Weights of a small transformer language model.
Architecture: LayerNorm before each block, rotary positions, no biases in attention or MLP.
MLP neurons of a small language model. Each row is named by its layer, matrix (gate and up: input weights) and neuron, and shows model dimensions 48-175. Each number is 128 + 24 x the weight over its row's rms, rounded and kept within 0 to 255. Numbers have three digits each. A neuron's up and down rows have the sign that makes its largest values positive.
A block is one neuron, or neurons of one layer that tend to fire together. After each block is what it responds to, as a language model described it from the Wikipedia text at the highest values.

L5.gate1227:088115094143137115111140121125132180129091146115137158178158128147141167106139136109110105132132100095159122129151115118123136127111139114166095114136105165071139123134140116160106112130104142153159134100128131124124127145133123136109159154127109083118147118157129169097143150074112171180130164122142140134137093149099165151128140102089128137102128183125151192097110138130131091197143
L5.up1227:090150103142176098155140129133109113109132109127147131159137091104091147130163122104143143176112125091114116124128127152107116148125105134077123113111151107104172100107122154142123130119105108123109110083134145137148171090157131116145164126120129112171135119171135110123119129105123147116136103122123181085118100156119122167124117169104116091126140130105130152127162114117124124122124
Description: Periods closing abbreviations such as Sr., Lt., Corp., Ep., Hg., indet., et al., and list numbers like 1.; weaker on mid-word fragments (dyn-am-ic, semi-c-ircular).

L6.gate1324:150112146120160108089112143112106150128100171137118095101138171137158126114148131133114117136163149106118137119092120116167096136147134139137133114089162183134125099128132143134181100106097129136135102150115157096146151169098112169126116091113161145144121157131164137115126148114076134147131148169159115146125135141154102147133145108144112176178163131102128151130146113131118083130136
L6.up1324:175152115129108102140114106102134129105134160214169161149127121098118132115150089128107115116142131137128131098137126121132134149095085114134052100113110129134100112131119146091200116102162138145120086133127162117115141101133123146116095118146078155120149167128141139102128127119138131130132127151128109114125113125131128146094086121097129106148162144118136149132179131112130087134141
L6.gate1509:160144120152120144117123137117102128126154126150159154108121133155087116036128120136107141132113146157135124173136150145122110159142152155064139143097152154131159105153093106132128079158152104130132132117176115124078107137121107145144120096122158168116070145137162145154109133121105072124146165149123107135144138106152114109143151138128157141111152122093117115125153146103109132085110
L6.up1509:097104124109141099121121127123110150115119123127140154160110164073150178219149141114114105133100111125116126129115103133113171063121123133179152081161119150133136126142160142112139150136133146096103127122104137176116125106087155143127083123109110136122154125127107134101143112134103109131155153103170103131191124176100154174152131087155127153147095162184127163126113141128131124162155
L6.gate2151:126145150090114135131133110132110144142123143160125112137136115176148093092093177133112145155105156143098112149123103108107082143169139126100098118166113164108111108153107161119145141134092135174168141159146147121127112139113109102151114134141120167096112162115121126117128126088105108140115183149157148147142119126127155113138156121122133114113112149147088122139139110123099120135152
L6.up2151:136078121096147124126108106145126160088121134099122112149087130165110091123120099162102115126109152104142100148147157161125121106135097099158170125113098148132142079136109128179128160139072121138097132143152119096153128164122123113133118153144140147122140128110143147090082109146126138097115118176171110150145131121145149116107096185149131104110138140076111193148109142134122132126121
L6.gate3015:123158180101153114101147107067138129147163151143131132113075149151124161112154120129173108110135097106144101156142085129147090107145105126127135133135142114111144128123147122106159134144079120158115121091151122120107117082122153096122191106111120139108113092170126144137144157154128108125159117128107126099111124126112159129110153151105140141094128099129101109133107137146143121149164
L6.up3015:133156110093136168135099099160114132170100087158098135173145106164181122128148158139078089096140132154135106099113119083123139070109148148127140144088100108108128103088126135091100132123122163181129115123156087100160118156114123121153120120172122135116090119077089120132146152136116138126167137126141137132124129122146124083156115117142140083148157127182118133125100148095111188150114
Description: Fires on the auxiliary or possessive had, has, have right after a subject, often before been, as in "that he had been", "who had disavowed"; weaker on by, began, word fragments.

L3.gate444:153115145109135138157081120088099142138137120143096153117150101114121113129054149104150127089113134114149164145129088163169083154130121132120155105106088129146126149123111098146090126114116114106137152131127131159096089111143127132090093142132105131118155144135048121111111149099164139128120101118125101102106118123101142136138111111132184102135133116097115139110090111126103107128094
L3.up444:101118117104102111145090117099108165121118121093102135163144105123106098103140136176125066173110142138149146139117128123099163136110152152128121130121111118157166134096138085137121126128140095132181120121130155120119132099130125156144142110094156095166101106089114124133121092128107156136193101135087122117156166063107076093106121124154170136127117132129119140090146115091120078128133
L3.gate2995:113101131163118125155102125102132159141097185127100098157162138128131119150134118134121129138127124153193173147136127133142095081138150096084168126102128062132119080141142124132113129096122071137128126179107129142158141162160170125154138118085135096151133123129066188123137157077134112113104094132126129146071145172179125105131098111126105175156176167114154199129091162098092105155166
L3.up2995:179132130134124092116098129121151153145123115135104133114147132168138119104142127126128098129156125179095165087135096181138140156141135084151134079063104112128117119145040151156122135103164149144143121156117136096138096139163156117142181135120130137117159183107122151132083149097147132120156148123098107117117115110121131094137099160122133137114126120133098122136117092133140136099139
L3.gate3099:152110103144133085105108136113097111127132102132138141179137102104101114139100088101104120150175113142163168122129102174161158146117100113144128173128100108142176125135107098151118099077094112133114115149132125117149145144142127112120121092152087118137130129130131119085126094056146163068170102142122136154131107155155112135139104082088170177128139129136151127107147178118160128091138
L3.up3099:155129105089169141132128127135144111116135127100151133136111153111136131092104148123145129086133119158130105145133118139132109153094072139154119148104126109101103124128108134134114120086082100135098112147163157131159150202140113123102133164091149121110166141119104144140177138093080074143116123106108103134101153141107145117150139148132113112096121118097097091175123113113143162116175
L3.gate3235:175100123157111133150113144118118159115132121156139120142164133134125137108097113152109157139080119138149163141105142147157107134134165116135122075143099139115129101093104116107162079095084153138112126131127176157114140142151115130142128145125109149069126134100168153106120150109106116096141145124103100103139122156156153115151106117095142142138174152156162118138120153115090096157126
L3.up3235:124089157110128146121126139082137079144127117124136117112132149149139114136117145100121160171137124146145133079134098147136134125128141099155113106085100102135170112149150108120207107092132087096097137129146120121142081104129120116144104078145147105128114111136132136147125106107156088105146120140147093094092106114133130124106104125136129149156144132152151127125079139126141131140142
Description: The second piece of words whose first piece looks like a function word (to-wed, to-wers, as-phalt, in-stituted), plus words right after to or in.

L6.gate750:137105140123162131157083147187111134137092125149149133102111135132120146142086083155128117165152105096114128152126059143131149141129183118139114091117113113120136068106141122147126121123146114093171128138126119147102120144178132090153126093117120124130135129113093132135149138129113149148139106153096111123137157105081096121161093135109139112160159137118137145170124107102112109120129
L6.up750:138094108175120142113125115112168133084158092175135141125083087099155111117149146150105105154156124101134119128148115137155144178131165121147100139146132124148153099120091122141139161157162110125115117108104137148099158092114175095128111121104159165098161146100139128134054101118165127110134147129087092130141125116101123125106097151126142056109098151120148109115101143143134127116131
L6.gate1142:140118184138130113105087130106134168126064142107140145154114156160158138076116107132129143172121095164078124090147123125114154145096114138081134100100175151120165138149128143160117132104183096154143098100169142157122174119127140123141133136117124113115134171139142167134137111075163124135139100135164126099150139111119124147135073088136111123134122132074085132136164153130147133144093
L6.up1142:117147105114177115150134122128114148107123119141131117142078145127097145139158102111113088170150099131133112134122084122114153098147145166094105148116157133119127088173116130125151099085117184150179120140099149160136153107171103120144129169130133094118124121109091151168134101085119139160116158148155141091129088131092081151141124146101121129073137146148161167103114134111092112160123
L6.gate1663:161170163166146092145140104095112123138114146129160133127098150105106137138141113106127126125126107119117121109138119122115124118121135140121130133089114101078136156145153095137103129136113112143151117138178136106138156112150101139127111129154120142099122115139168119130153083142137116141144127126134159135161038117092158155154121144136085119126139144088137153122121124122147142114133
L6.up1663:099105064127107085151165122192142138149103173124113152150140130161133110142188161112100179160128090173080088104126153145125132163116152131112121107131175125135097139137136125128142107094091163131129115128114149136113145144116143102141100131122099136105125097157132140149152105100136103160089139140137164121107109192146127106095101132130111142153146134129151155159159117142135098137112
L6.gate3299:127079159119201121144154157128100093144131166137117067109144114106115198101102085108128104135124100121124130150160115107144111113132182153123135107125156136122166147129133111135116105148095183191134136153141137113144154110100128146131136138113143112143080143176093120131115197111117137111130111156139138112094073124108146131153091138120124140139126124134152118100156139128131145129139
L6.up3299:105094138108130094111056140122142110160136128141133138155132115120158158114132134138096113113161153138124162089146102178081128142138173127125142134122099203122105079133146166144099165082136129178088140117120134084128097104151135160107120118106181142134081120152139170142139119132159158127131116136138125143094117129088162146101143168073110106129121122105097213113143173181152132141140
Description: Fires on the period after abbreviations like No., p., Hg., St., Pop., Rt., a.e.t. in citations, tables and rankings, and more weakly on word pieces mid-word.

L3.gate256:123127112151108122152132110085167190107156126117118145138077088144126130143140093136100147125152089144140125091114151104123133134123127186142105131116147136111110125163120139124083127148139158172142133104113110155113165105141151083124138104136107130124118094186147159100130118124135168150104151150204114098143088156135143136090106123105118157130104106082112128094125155131096108124121
L3.up256:096099139118092123110125183150151155106054121116117128164142111100087166147123104159161104103136131099158134141151103085134121117112115130149159089116126137140055149148113157160133092108118108131137085138102134106159114091103089102146142142178131124097105165116163139135074138143124136143107104132095101090143131143132116142173116102143093126159093162161120173146104105166106081151114
L3.gate508:110119104126150143116147125130145134118169144110126121133114118178124122128128113124121114120155090154155103093106150114117176074131120155165128128106174120115123115131123095130108093143126116126119094114109140136126178119165137097102141090102138156140139131167160145125147096126145099197126153154186124120160155139134122136082143099124124137124131099109080096106120151155142102126125
L3.up508:110077132097127088155086133135112170111132128078119153124123115105123109122096167116111113140130152123108171167156104134162173127112150140133135068154174182120122103086124145113130135116174168159128152153189162133140180089144123175092121162134158135108127134151156170149101129115128120121087120117088141139153165110131135109132125129128099136165107183142099126095117150135147121137102
L3.gate1098:118125154109149112141165080141144122104083144123105129109152140137117150086116109135117085132142099146123110147157127153136114104100128087148146110117127165111096091153132127135120133145136105165170127168123153130122160113080162101081095138155196148126166147156091149135125162110148087117142091120126115166127121102119115117141092120098078116137104136102116108099106143114113124113134
L3.up1098:124147142135119122127111113161154119130160147095109124128101157123179158140124097129152102132129113099091129085129117101104168151118122142099144110099144142139138133155167127159175123132154096113133124174118125113125114122126117120140123117149120154138110129121138099118136106164113115119131095106141091125125153118092132151120164160113111124138139119099148127173126135133148126155127
L3.gate1150:106127174110148111114123110149115087086129124118113136159134138110186147116110120089084103109129127126152153120168140115125097114110151087153087107122144154129107100132114139164090097094148137179124128126156156092117109115115124132088124158117107136134174145158075146100097175102126112142089108138136134129150122126127121087170084070139130121124128165130131146070139126158113112157119
L3.up1150:095109112145131119122103131126142156138147144124118120109147153092134144141170102104102120117118122115102099118139130103100198128120138134131154128072148113091099126164138159132099099136147117147172139145137103126073120153155060121129101121141099118174190091171141105103148141108124136215135120135144147115140135126150130169127137154122135112114125130143136140145111104155158100131143
Description: Periods that do not end a sentence, mostly after a name's middle initial (Paul R., William N.), also St., Op., Sr., p.m., list numbers, decimals, and a few short-prefix hyphens (Al-, M-1).